From a checkpoint of a small transformer trained on Wikipedia.
Architecture: RMSNorm before each block, rotary positions, no biases in attention or MLP, untied embeddings, normalized queries and keys.
Training: a variant of Muon for these matrices, 555M tokens, 4231 steps.
MLP neurons of a small language model. Each row is named by its layer, matrix (down: output weights) and neuron, and shows model dimensions 0-191. Each number is 500 + 50 x the weight over its row's rms, rounded and kept within 0 to 999. Numbers have three digits each. A neuron's up and down rows have the sign that makes its largest values positive.
After each neuron's rows, "fires before" lists the tokens most often just after its 100 highest values on Wikipedia text that the model never trained on. A number after a token or word is its count.

L4.down503:521497544490504483509553462497489505543540555444478544506578580493553509447509558505492560504591483447440433544567523506601456495586376533508488525626583534455538477524491486577468475505440575411467459451583435475498456533420591446540484436493524462444473494479440522596508428499421458485503463471529531491522496456479477516512557475470443515475499531417479480491390548466403571415623482425458575565501500539572604450436445568536458512572534507464482459478483464507513438503439533486517479588596449561514536385481503423498606511583508488466476511633515561450529508530566409430
fires before: "er " 21, "er" 14, "(" 6, "a" 4, "le" 4, "y" 4

L17.down70:545624472453458467466504435489508453470353566544580468527534617484383460487526585556574521518492432472530472417548478559491493496560455562422501617414474561413458494520645591539439475475491563476529541502507446478499473457492566482507553510485425537475521487418495536453514509553487506508463463454464469542565554586501471511467597507535467528530439494570433465494489493484460541407463422481584429509577489510627555467455500492545524369521498491503544487468519537493539424477527502472598577434475527522482464509501576494409489504528478492480447542512588461445495533588483467433
fires before: "p" 14, "als " 13, "d" 12, "b" 8, "g" 5, " " 5

L13.down184:553501552531537517526533544445456576580556491487431518451526619532529490554558510516557481526500458604482515464494468528527485471393424539500436482523527517560507480506488479489557542509511508580474560534507519599504446501434484425505561494418451552407633469499461456452457440437609508548530494472543505530526421493478523473513593484574570456607475517468462546585447547492481483521543464395459454492469493501492521507578517442504510483491585575514629545373393468473444414443482590515491544474426462533460478531531550495465577425417461477460590439571481530494550554469409444547
fires before: "g" 26, "for" 24, "ing " 11, "ad" 8, "h" 5

L4.down589:528516578472520557504489463545458458524487622515472495581437508550575481423463500537525546496531453639505476493469451438444496546542526483503527396470529577472492508483465489389521426467563392545559477464575540455516445443448537414506486488519505405507479517569615585516447514465505548578482545561453556566528505401501527425607522536532464497440488538460529578543480466576423498477496569506516450617532462442564523531511521475563537541449459417527558587539519497528447491499503478473440523499434515568499497465504521477539549464504495436455574548513501502403431506513578454455
fires before: "n" 21, "ned " 16, "h" 7, "in" 6

L9.down568:551510562565498561480497445428482507541509499526550529507467418446584458558499448496538408556467561483556524487553489451579500594511473498461478474419452446470482497407467508515545435439472540482525502518495516496386496457504467502566556561575519404554538554497539492461481471574586549483593499403535482532501492586501543525555412506484493527579544544486471569590527490482572601519506377505463417436448509511475525483507497536456554491578434612469530566511503495462441472509431433437514514472559437563387420465559491453518545506457483554460370440440513523548420524494500475441
fires before: "ing " 23, "ed " 21, "e " 5, "es " 5

L13.down52:459573527617461535552500518662508562512536458531456455483525537438534450476476520523542571505464547548562478470487528558538494599500548488432562498558479523565472482512481465556408513457465451555483525392448498473550550506584516587486428540505480490429579474496516628565564440444527554490505506521481549539566488447574416549542454533494540507617494486531545409570416553559509487533368511518562487555493469495525449459533535485391502443523543517503464572489543571445390502469548512429457383582462551435450595423532536477551471543508530520554547564486477481500550605527449458539
fires before: ", " 20, ". " 14, "; " 7, ": " 7, "." 6, "ly " 6

L10.down516:544460488531424534572541509581516519453568455523478529461531457540597503423572550617521497439433490504416509512547607544463525450372495490491481454512493581514438479469440443466480472467435508461452458513464528622384565571614404438508491427561503456472407507503506526549509539525517431525456560525552537526504439564534456535556551525559511467515449616487573619445557496443472493534479535489509567455503476521510500514461409600561544491450480521489504502548585546379472536500508530593496447481460487467444439447475552521525579496538534411490572469489498428545534447496411564581
fires before: "ates " 20, "st " 19, "on" 7, "s " 6, ", " 5, "ates" 4

L3.down205:501490457441480595519470530507544486447523359453520521408489431628539507496482492505510452498409394502491487442490499431571533529518440437489487527470573507513468519486510508524437512523451550579447592461528442499576622445511533618487526446499495488518556457548480561521428477494548506447565470360491586552480557544531392538534478540522464590511524508485483466475406491530540464462620560478541570545486474540522521501516489516475589522485466516517572444493501559466476478489521599578489411537421509527476474466466495477467523499429572515539558608481532514494541453436402487488
fires before: "n " 18, ", " 10, "e" 7, ". " 6, "ig" 5, "th" 5

L9.down866:618576527478503606530573450523564478571551490504489468480447547503525552501552462496505472624527529494506474480479464469506555577482624565473483462540643532460443568539497492507581483480490611518476563506507479527529407552478505399510527436472440467565459540511609537510573527481462426478441451491479558550510505477565517467491461497548511504464511618448491501422530525549414454438567432517543401451553526523570526511432481482521535660450452512483488452546420551501571466479555537487459459495466442542470487593485513470468514529528503527455481481612466465489556426518464512454
fires before: "n" 18, "er " 14, "h" 13, "ned " 10, "e " 4

L7.down396:518339558463541477458535468456464551494491466450563501536552450489528505584530483534490545520504412452492502555535523491528447487427534556481482522460415517526481569435474534540446415442575586520454481507540536500475402548462525513490392555547553486520511442570521456512436456468437498452507534438537523424498375467447439437472515515526500452557458479475633582374470569491509517492573550539552474602500467466529580515468490515514458471529512498516506546491414464508540448589555559496497504503526393484540535414555610500602429450585497459525549506492482454503559507536513514440
fires before: "er " 28, "er" 17, "enc" 5, "ain" 5

L17.down868:529559538531468485560463510528561401517531490567562550532621524527558546512427534513513487576607583592447465550460513491416470432453538457426538481476527445536480539462451494543528447569492408444548510631525502523481442419504558528554561561588478551424424498408475467505440432546463550481506547513520467469555507502461528492426470616497611485454485466447483473474518396525498559481461563490522517542584450485572568570498487520407425590502449498476519508429515486483431467594447514514407496506508429441473497446532504522536438522508504380509472558505524505462433508440420442517
fires before: "s" 15, "s " 14, "it" 10, ", " 9, "0" 8, "==" 6

L7.down481:540518489470440628465517560488485462539482561447497448529551469536546494527517480438428417583452528527522506477558414499499507539465546489473493540570433482522491548512457440547577560550568540538470381569554501501421439457508517551470474502525568454491401491473499526520552520621532384464513489527470510517519492495487501541431512562522436442453521545475454480464471445477477466408459553457463583536439495582544514520613577398564483424518518438497470510645468507503459503427423522511510494426416466479526424436554450513509479460524389486473332540479504588481401481494527517565
fires before: "ear" 22, "ch " 13, "ec" 12, "li" 5

L4.down196:511569522472493569583570543552455526532570545479498604568490556508585547458504513416508419524485491572435538432576525538461470482498450489532543598531559512491574488475510525555503527531422564430464499513557489429492512520448514487490542446479451372587495463479558453506505416482526415476473507498433417555515531531448549477457438441485476552495525583453535426536434494547400477499518462515433528585469613576526488574502470399473568463426453423461424469674503565493460500515520519560493477551506399523537597524520529482501505553484527489489419543576468527503431498541481526465
fires before: "t" 18, "en" 15, "en " 12, "g " 8, "er " 7, "at " 5

L11.down376:470442505545539478446476544517500534495531555531489487555535558493403514460549535534514535470555501543461479508438480482471492450409557503488399511484463486442535615430467465576511488501499537409483523507565454496480447534469436504582468567605483523440493471508533371552523432497510527487410512507382581561469505537500570437569414588491514459482587412487555540521537539472435452536494509545418535515464464517410570547491504477454512533487550570516402552532364451526557431497469543543579560501485479443428521422519495596527571493492494499538593427461555456464477600484543511584
fires before: "y " 26, "y" 13, "e" 13, "ical " 8, "ist" 4

L15.down197:513530593543423458569442560474518555464505416493438594524480488450475428399443552525419525486557500470538497449520458522497518438438514404564486523443548464585518491444462506381492518486508567481496514497555538562520436465496634415463485563545496456479505433548497627506541541555407545521507427471440426520550442463485535517506536440475594485542527492424552593533538542527591508515510378515536562485498424454448581418479490517527475451551483449527543570532540444486465493510461506437532512526524521521488570522451519530539513451563534575486501623562422451467594528485390466520
fires before: "\n\n" 86, "\n" 6

L13.down789:612498512524471436492476530510485610531477463581568583574555525461450448471436429559604490443480573549462515457533480545449547457642498513438623488514419509456448542508549477539565463528490520458465456540546607448458479465482536490471592609557472562571493489474494477595469478519527492585505500505484577580444529591520573492545482495511437639542435486477472495501536554499470542456441434506540522437435498490479464496510503509633551519511490505490467468461469545544496473469519585465413498519521471528518471444527518508527503529469462581501420493442499539526423518497463528422
fires before: "e" 19, "es " 15, "ed " 14, "ement " 7, "es" 6

L7.down555:521517480475551468523508516531519570468522520576510510550513545557420423551507518474517484403528562511560621529509447523465457573539580523531521522496558512506348420467506465423570452501470483544579621493472504488534436450495467491486506510544449471547507408506510548570515457589551497506546588442499442449527436557528492552440490534473476550438580518565534485442646472507467436476441436473572416479584536494520506453447538604644451458560506487513527443585437504385559480417514491551553531546536547492516504529455494577445597504493516514428505526520541458480516486528375467499
fires before: "il" 19, "ild" 12, "th" 10, " " 7, "d" 6, "k" 5

L7.down122:490532501527489481549562458439542471478518516557571523520553489555531484501515474492453562473466482418497457523540519450487544503486483423486554527639500465452444508526523557562520426599497517508548467471528556507495575541489402481582366631510592545559465561535550488490604432485523509547432572513545494525490450496537534461406541597510406501489543392510490493627514599508514481545504402561562505495505484509522491433505510428540515482524526618458331457506554546534537521466583524431510454483519400486518489541458459486400500474547516446501495463442521511481566478573398539476
fires before: "ab" 17, "==" 10, "The " 8, "- " 7, "== " 5, "ear" 5

L10.down536:536456397540466470433467515472486497423562440418492531550508499538558467470421574517392390464477530517449518507473571483429516456483567422500569548558489503491559434547489512546602496579443483556571509451546541455494510521473600529441559458507501528495484363540512450604503525551499496521574566441510546452492438492470584525473591443378459519472554532451515572561529455544520494516484507449510569587475587545536418519506521506452444527514552385450444398547522631481555531497488517547414525481458520547542528479386532482442514583479535502614459468555554469442467554520569503489
fires before: "er" 16, "er " 11, "y" 8, "in " 7, "at " 6, "===" 6

L3.down173:485484515452487573575495427508490570469480471518485487513500456563447500387505504485482524514553480470386515486533529572419508487490508667475515481494546454468477435564525453593581553515376456568501450601486477524463600550516469418456444526491487445461561482460497470588635565511515520543452507535477503544553506571493517492490399478504513486487419429509451481574648453573523477529564538522580556523491537510488475562372505507510402480561416461494444474516467455497501459529521433531468452425548454519570544497600515465503397490538546558465554479623465499536556390505519436451
fires before: "St" 25, "S" 13, "Ar" 8, "te" 8

L9.down777:455561425545484502409386537520488512547425441542455516463509522532586496567568389497489481395537477433472483474446469450488433457570542479513598522514479531515499562523528424547430483509493468490484503614465545501500541501414421507485482598452549501593529507523339582511472494578553501451510436531466572514491564544429553428497420510472457503429484486548491492508458477492529522482519414446456509475430461480497523502532555516459412469528532591457509505515478435502561575565430606515475464567505521432524399569449471460637457592476439530578539437514457507477457502564527417504
fires before: "e " 19, "al " 15, "h" 7, "==" 5, "en " 5, "il " 4

L17.down668:473526519546520492532568524479536512439515566408543481501469554438528461556492515515508484480514464540474535488409545478505477481549511489481514500395414496529535455549511522478499529473468527572483521484465576490472465439492463479472490532452497461444552520505513463523487551479609531505532518430478482484456461605474414452527387526628652518455599475537469524550581510584521499481547370495516454565530572435512453502476616544516505462518527527394446516400584647411495453551522501467497545348403456472466564487524497501551487576503466476433515574484498531513485455411554493448
fires before: ": " 54, "–" 13, "s" 7, ", " 6, "\n" 5

L4.down49:496455461627474468544518541471607498449446560429408440482505521456494509514354492500488433487526517438455612544569393484416507417454477527497450542575568442432530460369533504510333510559541463522525523515520543499547501406531586489468470453553425498513508470413472493488395500499491532522490451527530468567518499549529471529513527563511572439488562522465551601551540543513590521454486461572508551494593589534453493495552550496502524450538506525481600501550598565506483573506449574543519492442476469448508515558461493532511460525544487532515467453480460520424468541463438486517
fires before: "\n" 39, "\n\n" 28, ": " 4, "==" 4

L6.down259:508450559520483508610505557583497495497459533532565508582558519578390578441494403526548540464528473441483530514557537474482564596572492577499464565517504566489493528522471534557494479563475582483513420465566544451519503578536506506479415412509489529531516502421490452435543490545579508534429503550437492492530547441424397437495504516488523519449513500563530441571512421441542485527480535406578511415466474528612434512466485458589525532577424564433488479548450530495490542539516513451464554611473470484465540395496461502448460374525592511470490531457483500640517468494522516506
fires before: "St" 31, "the " 8, "\n" 6, "K" 5, "1" 5, "Ar" 5

L11.down560:563501457525525472476485523523540448505524550509467435569482528497531428487450548559518489427534571512413562508406493540497470464498573431444533536397554528493511580416507449527562495492508467402533519558516452454406557507531468471506497511590595403464395533545583462525482439503496562573569545503494579511436524547610517505516473506384475465452571498404540578455457554536545541482524594478476403486453475564523635477517613516458593411499490569532458578485395554492409491464527500425461486516449532423442539463538556587497491527571556406496504551460462506522476504487458518427
fires before: "ed " 27, "e " 12, "s " 10, "ted " 6, "ing " 5

L17.down613:438474479541529511394475517539593423494427450452514461519497449441486469464464512524495534554562510534521546585424471570471618403418544488535427597588458468473497453477520488412613510463494501466542519488454479519439473526470400400534458538527603528555550436501482436494514419501500442517535465512485506403566463490465526467460495499443534565521455580461556516523493492507447510534524553473550569560507493474422528550452495578459436506433531512497478552561433434483497473490340485541463573538624504502465489487494465510486537540498461543537459483460590598484452404509485532478
fires before: "s" 19, "s " 17, "es " 12, "ation" 4, "sion " 4

L3.down816:484426542504474450470389436517468478409556581491515435528556522443400533517489389539437419490455546468474463519524425514453439441472482517573537484478510493431466509476432540534447549565571428415484522478534594511569563482598526528501576533484623512555555457489466492472583497498548515553499498634461428588473504567511577443541515566530498435525501453466527399475512476494468480519573645462503507502483547512463522543544560565562501523525529486578508566624469464440527448487536431531477519508474413504451502575570359502458521461560369539515493526490543517477550435544567492554
fires before: "it" 27, "st" 8, "y " 4, "y" 4, "al " 4, "ar" 4

L7.down615:457512473500454463438481537499475541507495536542522533491524533455505474510449573442465525514463499498550506476479471438497525530574448460476479540434432445457532492520453513514482401461550425435555585555501477499554543581643499463654492504596477503459511513569535503500431484576563531464563600449634545501558469498494561543401537489536554547403569479527457591556536507367578538549513528555436461575506512537549421421537529507574538561482504457469556556493489583528492501577496561416489512444483476496502573415586577542450603496451485519550527438552492562453412511504501524442
fires before: "e " 22, "ed " 17, "t " 11, "ered " 7, "te " 6

L6.down315:474510574530467408536427525525505469453544489454472538549550571440554500505455479527454528417469576578474418445509374551519504535441442547490439505480439528549471502533477594597525502505478593480498564395447519572511489578557544551477541485469519553516369481572542525503504576492483501441547458498483514505438478437479377517537601502420495507547557557468552480465513468545433447501494455525490586446487562540563398530547566551523544516472486546522504505466482476482479519489504508450477474505432460448500492561592599399503517448592496513493562534490457452531659450613505543525
fires before: "ch " 21, "el" 19, "th " 9, "ly " 8, "b" 4, ", " 4

L10.down2:428450469558532513497551467400402489452467507500459430562500499474584566387575507451438566460543475608469440443536542512492442491468551405525509487506556533458515531492521526551513502537473570500543523545461500553449392523565534560524491582530483542506539408509560471542445415396405504475516486472541504477457502478535421503512525507437515529538474556479479485467487408507557448492561570528510516533434477482558639524456447533444515484534522477511460539508426471522426510420493517526500501523543503467426475557514482507392466518496495440536542519474512442451573514487491456556
fires before: "er " 36, "er" 19, "n" 6, "an " 5

L17.down772:485500505517495472467552486539496530455502515509542515514538585482586480500471440493457530428471569583554524521502479521535506521562535565578540485542487524540468493507514571592481451454447466431500509491467572539520583531466474492561479608518543520533439442550601543591571520514519613589471547511543542446444448398503503465609557489481423485501503478432463401547505433494544494586567398457576491445609541485519447479473495507536425463505436646470451482474466445524478585398392543484497532494462559452461515530542533530418486497446476457517609505452438480498495447558414536490
fires before: "- " 97

L15.down86:536489596484466548549559473460418519477487482498505543504503482511503471488523485504408521522503422485533599487504549523480516508491422560572498520466535447486555495477464481505501443492491512419454507504469541535554501505577545565422509553508531574532500451476556527444487546490539493466500392514516471427473533456463452512535474511585519547452596499493578456474499469611497487560499462361423541467394585463446474506457560378469517416520529412473553487551450475455454498518604471440472522431445410501590436494443516523426351605514518425458513508418538538560513391504435450587
fires before: "t " 22, "t" 17, "s " 8, ", " 8, "ts " 5

L15.down784:465445474465494456518523513500505516474474443513471569471434498515480441543455445442532474529581478531516464521483484432453457417449524556447478488477516405590386509563487497416574522487441481573465571551556486496527595438512427443501483548455623519494495562568542470502535480524517435490488551510474513501512537610554491479604543462528491555492586432528473603522457495513486503443570392564541568507530443496516433483474540526446462555562573404590569536484525523460526486421496505449456467435529546480477532471529509490489629513454381556473471466475436538532656547519483575463
fires before: "that " 12, "to " 11, "su" 10, "in " 9, "with " 7, "as " 6

L3.down193:460505528564456541582432524536449571435535485520400461470515532540525529499456516493441522502487485506522468524560484493497481488487432493457518417362464495509596397492553433536438514422486494507573514540495444563523557432475493454526562499496517548452603582533482538431493544583540461522427498509511426485525499484424509468548460492452474511489487388418482519519472506557491507462502504529469493456428476497538563492511500529527450474549596569577566494489427450596455458515546528597524595486428534521387516571536470486369422522491471449438557453503552508368455383480452380537
fires before: "g" 19, "ing " 12, "z" 10, "for" 7, "il" 5

L6.down63:498660518505534529487504451479506460477450539426431410423525440609542499577487478514515491539593514455439508482548588503422523503501580528495573413515515449565453513424409454516510445446426469548492490598540509495478460422449524489571527498527409488406536545470532396509508484504510425470498451590418392481502478523484523544517461538427527449441524539566487514528451550538479504542551543483520429505599387530454500512529614563520479535481488526590530433489440542554462544552481459487529477431517537387468568467474513491444468464547408520567509515501521534441548546471379454506
fires before: "==" 41, ", " 12, "s" 9, "and " 6, "of " 4

L17.down187:445506566512500468443507526510419520458521561565625539581581554497573490540456569435466336433580540507486502485482520501422437537442514543547462514435517499497536512527604508545457530450490502474517409490566479609448472452508493529511468496477495457491475588507520424557549543413586455549425527554483446536473428503531564457544512602492505506487513491524525456566430439440494524542477485469481518456471524512510577507510508464469459512553540451589551517492476473572482510496601556594419545514435536514522463513485528470473392617475455559348508508432448509513527389467461509481
fires before: "m" 15, "t" 15, "t " 12, "r" 5, "ti" 4, "c" 4

L17.down648:455559518519556434445543531559530457474469505451511481525454414512524494586523514500502434589501513552455519493486508430475491572422449489403522489457513456546449526478386487529476471408466445545455486560479460588545494434567459515500445415540495471577555437486411386532426521497524485423634516501545464563608531495493470467564487535556543559538540447572505539465604512535542390515524502491499521415463520590501530533484528479587553551427434551410562530496477534452454457489539593448466510499598483461483515503472539552460481509489504560503478470530407496552438536434446479552
fires before: "ed " 41, "ous " 8, "e " 7, "es " 7, "v" 5, "st" 4

L15.down406:441440500536592450432480560428512584559631481525400515500555499582557437524423519466477496414439523467563473522474519498528463283539533451380449562451487538560521465526480522520513495502454553497543530515430457488526501463541464546523565456574469445489499509508471504479538443568581519523526527509483605537487563507454499536419462465439529450478477501455550511472662538526507539496501557449390500492408424488457522485570503580548476447495526487610475548477434499535471417511472461427540456561468507559424486480524505491497541545588558552480480468496489488508504485544519555503
fires before: "ed " 35, "ing " 20, "s " 16, "ed" 6

L7.down662:508482566469559506507487440552349508622560449563407581570557586445451492489497541469470458486577403542467502520558534542520524490527481456453509430497498493459542417503535566556467458435432490501529443532550548551460466574422451504452509529528571555465485530438585538460479530460500534439511499487480613529476477434458484460555502446408513380494529531474572538442531481524511544526444503545439456523479620459484428489517511582515468505542475547572479562490602510466488467455504551510489542502449440520532489597496399425528475521601512541488484599455478485556436409471443566366
fires before: "er" 19, "er " 18, "a " 11, "a" 10, "as " 5, "e " 5

L17.down209:541553461438498511529532418579484585464490477539514487505482453481519581434538460569484519619491562428464470465459497473497452389422588557497496429603558507537471574525516517479600534512602500623541505478471492483455521644529512495402561500510510591434509598528539427534537510550549588494466416472521530554553455470572455472546586460493392444498513452476516493443511575445475463519557455474492515522539490497437496467396527562551556528549532490461471471556516521540488428574513567560498531524548491525545456422476579520465536519525432511456516442483552559430574528507523467424
fires before: "n" 17, "d" 13, "ned " 10, "n " 7, "t" 5

L7.down794:532442471561549480498570397564434527488501444498423513542387448509487421504419536511476471569583544470518493546545420415432477397465468474492567518517519456503515472571471486496408529491450445557523442390456523522574502387561426528549503516577508504499495398517558471496522482574484561496532414506563615544521485567572451477555485511464529498471549490522452530539537550430502549452499554530495492532482539373562508424520594539479506484477533531402426543550470530445469416497456405459552472460553586507459546340505453504411480535436491531437536413469522533529428483475557534583
fires before: "n" 14, "ish " 14, "s " 8, "ant " 7, "bl" 5, "ed " 4

L17.down296:494543566583444523567497457485492513500643480480421533487504497602478449502543437461424501477520555571607466416453552444564407501480627470510530485527478499460495547448538582564511437502535475508562567404444490453515544488566471485499516512501540451462459434481515530546467459532423557506506599514459524498461546477570523534550561519500534377559472488568419488555429526566564462474583574497542493543360547492522503552542526414546503524502402472481465493517425507458423573541533461524447509577541556491556522495427506547585510503499550603489558446471435376581431470484543421524
fires before: "ly " 23, ", " 15, "er " 11, ". " 5, "er" 4, "n" 4

L6.down98:477527468462515537487528578495481488526453529452475434429476483548493450506525396564603517550507432512571470511446481540492467502392497483477603481602529436483452508512497512476576592508431439433452507515503480538480476448615460470512538495567541502531488472515532567554502544497461470572537519446490575580505455493507407473508495464456465435513540588522526511570508487534440547458500521431545388556515449508521499485571383523396518503521520562459396576430549583498486622500537523562500468576539428486478462503447526512525573463571452538422445514492477457510585410490567555490
fires before: "el" 15, " " 12, ", " 11, "s " 8, "ain" 5, "ion " 4

L10.down88:554468472504497468511501421527509548522539392559474422577526453530380496448553490555446481496468490536407557513450423456521522449523572500546476585478443489417501451629511540470585496485398495465499538441520450535477456487559479429491394498534482484425405551534589430485467538516415500583484417512481458512468489543507508500496522615503579520509532503487578543585648596387407442591535424493518552516520518529540510639492492426523559499468485508479467525439486541503526492519542476451478490494482495396496499449488436501505493492487561536465483529482477586474438541519459497545
fires before: "y " 20, "y" 16, "l" 8, "e" 7, "ical " 7

L13.down637:423536498563522463471531444591469382615530450434491488369506517524516512579471459537602494537523465432443504379502516474509455412452579527495540401606516474579446543533477508556506497516441484499436486482562441444506570531602518546507491504500470528475510437559568575469521465470482562408526398477483587497420509559547584420459444471461419539425554499551515523515478442453466451423404548421485495577514523466431468481520519491479358521486472463535362550493521453572529505500497530435480507551509491510505421444485507560572509499464458476551532437530499468511427587488515534452
fires before: " " 16, "s " 16, "ing " 7, "." 5, "p" 5, "ed " 4

L6.down265:437474457435478493550457597472489487533494494462517462567544469587511506554507549471509532493488460592522421589416459554490569474463526565487432472425568462512514557527534489504564527404483574587499579522461528469507457598452448540530476494517460553517574472523414499473547515467421486497488579633447486573495464492515556509430451516633460529535527496579470474388584510410470491524503582449413538489494632440537464589563501511570535430465489477593538519578528474448407420539395520465550492479520564491469492478525494521470491608544619557499442431478482518457445471484535443463
fires before: "ian " 19, "ia" 9, "a " 8, "an " 8, "ia " 7

L4.down696:474476553478483538513451449528433493443530466424477468510535434520469438520489567464420441468536536486470472523477555463544494480474483453503506514444457535496471478503550531533580426525534502494524505464481497572528523420481579538499502400505452464498478506391526514528565514539534552535451514483598462545510531560416545376526527517446489555613482411558542530488577471467440469492530628505568468565538523525505523558504551617536497550462547409495500603588488615533559526444556537507474580583468528424437500504554502418435459460411413548580569414479541501629485550389487496496
fires before: "al " 21, "e " 12, "ation " 12, "ar " 6, "y" 6

L7.down392:494470549550531429570513543512332551534486454474531452564548401631457489514472503504505419562454511513533537531486451475548601542559506436447457501449511490543446528512565472512372481482579496571499532507465468509484462550476463629491515455491444487572552558409533622545536536481570448484448631581559499494378505488431512457477462491406578508562486569462447510532466469419449557546544593540404514410571538516539427486479515512508500531538462485499507454554573500545480532523451452457496505485537508460486443609495473509494564477575482508463510559531489486517453470679607455535
fires before: "a" 15, "a " 14, "al" 10, "an " 8, "an" 6, "ig" 6

L7.down184:419538543513513478539514477484442511464498499520479469517458591500546460418521473463439483420422457466503518475493508504594502360492546439533523450541522391514529426527530435537467395508374389550577566592437520544454453541580567484569505504581512492548421478571595472516588521517496507561521477415525520514484511538559519496541474487468396399476527543608523557516544585576547475406516509522585516496549535411511441518460526561460482535424468495444532509538472473479390478507480511465445512521439500544492477386464435465538472554535421441494556416411487459450449549527537529448
fires before: "e " 15, "e" 11, "ed " 11, "es " 9, "ant " 7

L3.down820:564547473580534624583523487588489525573455524449533434468433564536576413491492565523485544529511443522534416537506514560495430533485567488425517494403474617512527588529544518470554485548509454565441468466535462481634453452512478468493455484552394511448500488431504550583461574526501492479491509574460529596485529412518595395532562554440552529570476548404509466574471605511494519524518478480513483469509509544446509442506501465504558525475457467523518565581483511521501497437498524456545403465499593484460573523505588551503555474490461530568532519584477533486468419482546460526
fires before: "n" 26, "ned " 24, "e " 10, "n " 9, "h" 5

L3.down177:506455550570487531632459541503565495467565495562511616481466435455443507413414500426441517525559449477555457491506482412592601522484593427564591448590517521492527466426558506524533502531419521531563577463577536516560481565472479512479521421407533530463537498503511478544526520539485525421569368515467468484496502495433588526529513569539594534525516461442567526528566577504499514363529491516522490547479497501576447483503518358433492497488488452537472465437507504498427520405464489468485605500567481464467474484517491495481519533454457506480542534535467431543488510507455473597
fires before: "\n" 87, "\n\n" 10

L10.down61:539586499485534418472520529443481444506438474485455480591461418499499458422386513482523504426540560587553465554377441492512433466517525411480477581535464531542433487603455536536450429509383467625478475489435437524507525597485428468519500515505478402539537519546428545478498601531523517406536476455529474555523514484592575520522507486485642530509446508510553553531520392579491543543494465480495463421519540428550484514418521482505535543507474446480494476449474575384527548516518595463555431483420583450455461527463536488590468568537544494577514463479521494436457519515539456521
fires before: "s " 28, "s" 15, ", " 8, " " 7, "-" 5, ". " 4

L13.down642:469489442448482526427501450462500573514495492436480456474385507511490569503618521563536539591544508581461471504439528416423469500446601426528450450486426495592466423550457475511510381458515575516577466541587445459521495487582386495422496496520531479461618537486507530462456497592558512427513485497478486430490488518465440546462454401469462500448506433528477515492517447486460491533439446484514563440550490468496587500482545546585382428578564430537440512389485453535520525519463477482552500497450463466486493403595471497493527430446418484503483461529454551468554468505430525542
fires before: "==" 16, "of " 13, "and " 8, "in " 7, "was " 5, "to " 5

L11.down400:463568479531494519493502404485475508579535530416448568582434517565459562532499511556517514530452476457506568431507595404486544418521443568478494511482552508377475511463477575536452477449436521493484408420461511476418474522491424509453546592541451428485484498474611481587489403540461483495466474499527408545406587520384518543491486524433540432465550555512504483454437398571445557515494469594476533554445574551378449510406503555512490512440444434600496522499521539553513491490429457525444421494553505480535473518486559547476433565539520508491546473507483506463544331463523496508
fires before: "er " 43, "er" 27

L13.down381:561490469443571427565471530486452532553445480575478501553454485457580523487603434535461489537427482506411610547490596505464486488430496558445419339498507535500562478642568472475476505541590496512491565524569472532519542552499445501424519411470455410553464538595461523466530496554601495546540467535520485532487519476587452485567532355591615471511516509465525489530496534510477455582499523538424502502509462525515459515539526483492568495523456529510557506479585427435495571500470507435524566446468532395453478613475431434395538512507447539537516542483512624506527474575502392465
fires before: "an " 18, "an" 16, "a " 12, "e " 6, "a" 5, "es " 5

L7.down804:492504500483456512529593493472497425419445560517545513492501531396460517570462415421487566497560421581462526502519526530481455505583450543541548404535533503556517401440433394521487445479527506523561480582464524438490606454509452584577511574471524526475515467572479551451450417553546483543485495413494567440528496513445531529554533512503454460504586459393536530442507431506453532495503581471503522492463524559518587515489562467505513509483528525587429520566564565525472380472423485535477580541580404545495416603422481520525439522485462443451585465521436536462488494449393448524
fires before: "for" 32, "g" 24, "ing " 15

L3.down813:522450539491511459552433455483529485504432538546572448477512531485426521551461410510476577479498474613492596558461448465491485530583499481594536468520426562393516516529525527478462454555459457481549418464469542467533595326488420473520497443476549491453537471469463561437455469489520519552502472422483441436494483557421550451479517471476466517496527436399452510483515494482461496548469507502337506566450522593513576535507478543541550576556470657583559550510570511569459539522514481530507561508509437526451561537477589447509509477484429415451515469476485522435457468457528449471
fires before: "il" 13, "for" 13, "g" 13, "z" 9, "h" 7

L10.down335:550511371443493444474440532436462499517555492529441525462473472481480516551471556506495487420547581472549501566441396421500524563508539554469524518481478506512539433543506385518490481557485587562526454432499471542500512510428485482590483550466475478519444539576428457515539480596483575487485464529497498579548449457456455402473529486571459445495433480520444465557549414553475553429498457506459461455488478671461456538522577505511448429511450472481522532471455505566593555513530612540477542467637634548506494525433480445503488596556441355483491499533574514550459504499521476451
fires before: " " 19, "e " 14, "il" 12, "il " 10, "er" 9, "er " 5

L7.down300:542515580484535386457462430540392602470502478401558520441607550476451458453473436560541488542490531424542491430510437492470580428422504556539486401403508510531519508449499474530515495457441526431494434552616480595534473453550459526490496454523486495530453505478516479364519534488536392459536471533477502524444503482560525515525539400617489437462564445577494517476520541451517508543531586364518487501543565492528457531392524446489523481544544492464491478517531478485364512490505507481457517526440607442535461490422408479499468528386518524504568437499519477430467444568540492411
fires before: "g" 11, "ti" 10, "h " 10, "m" 7, "s " 7, "t " 5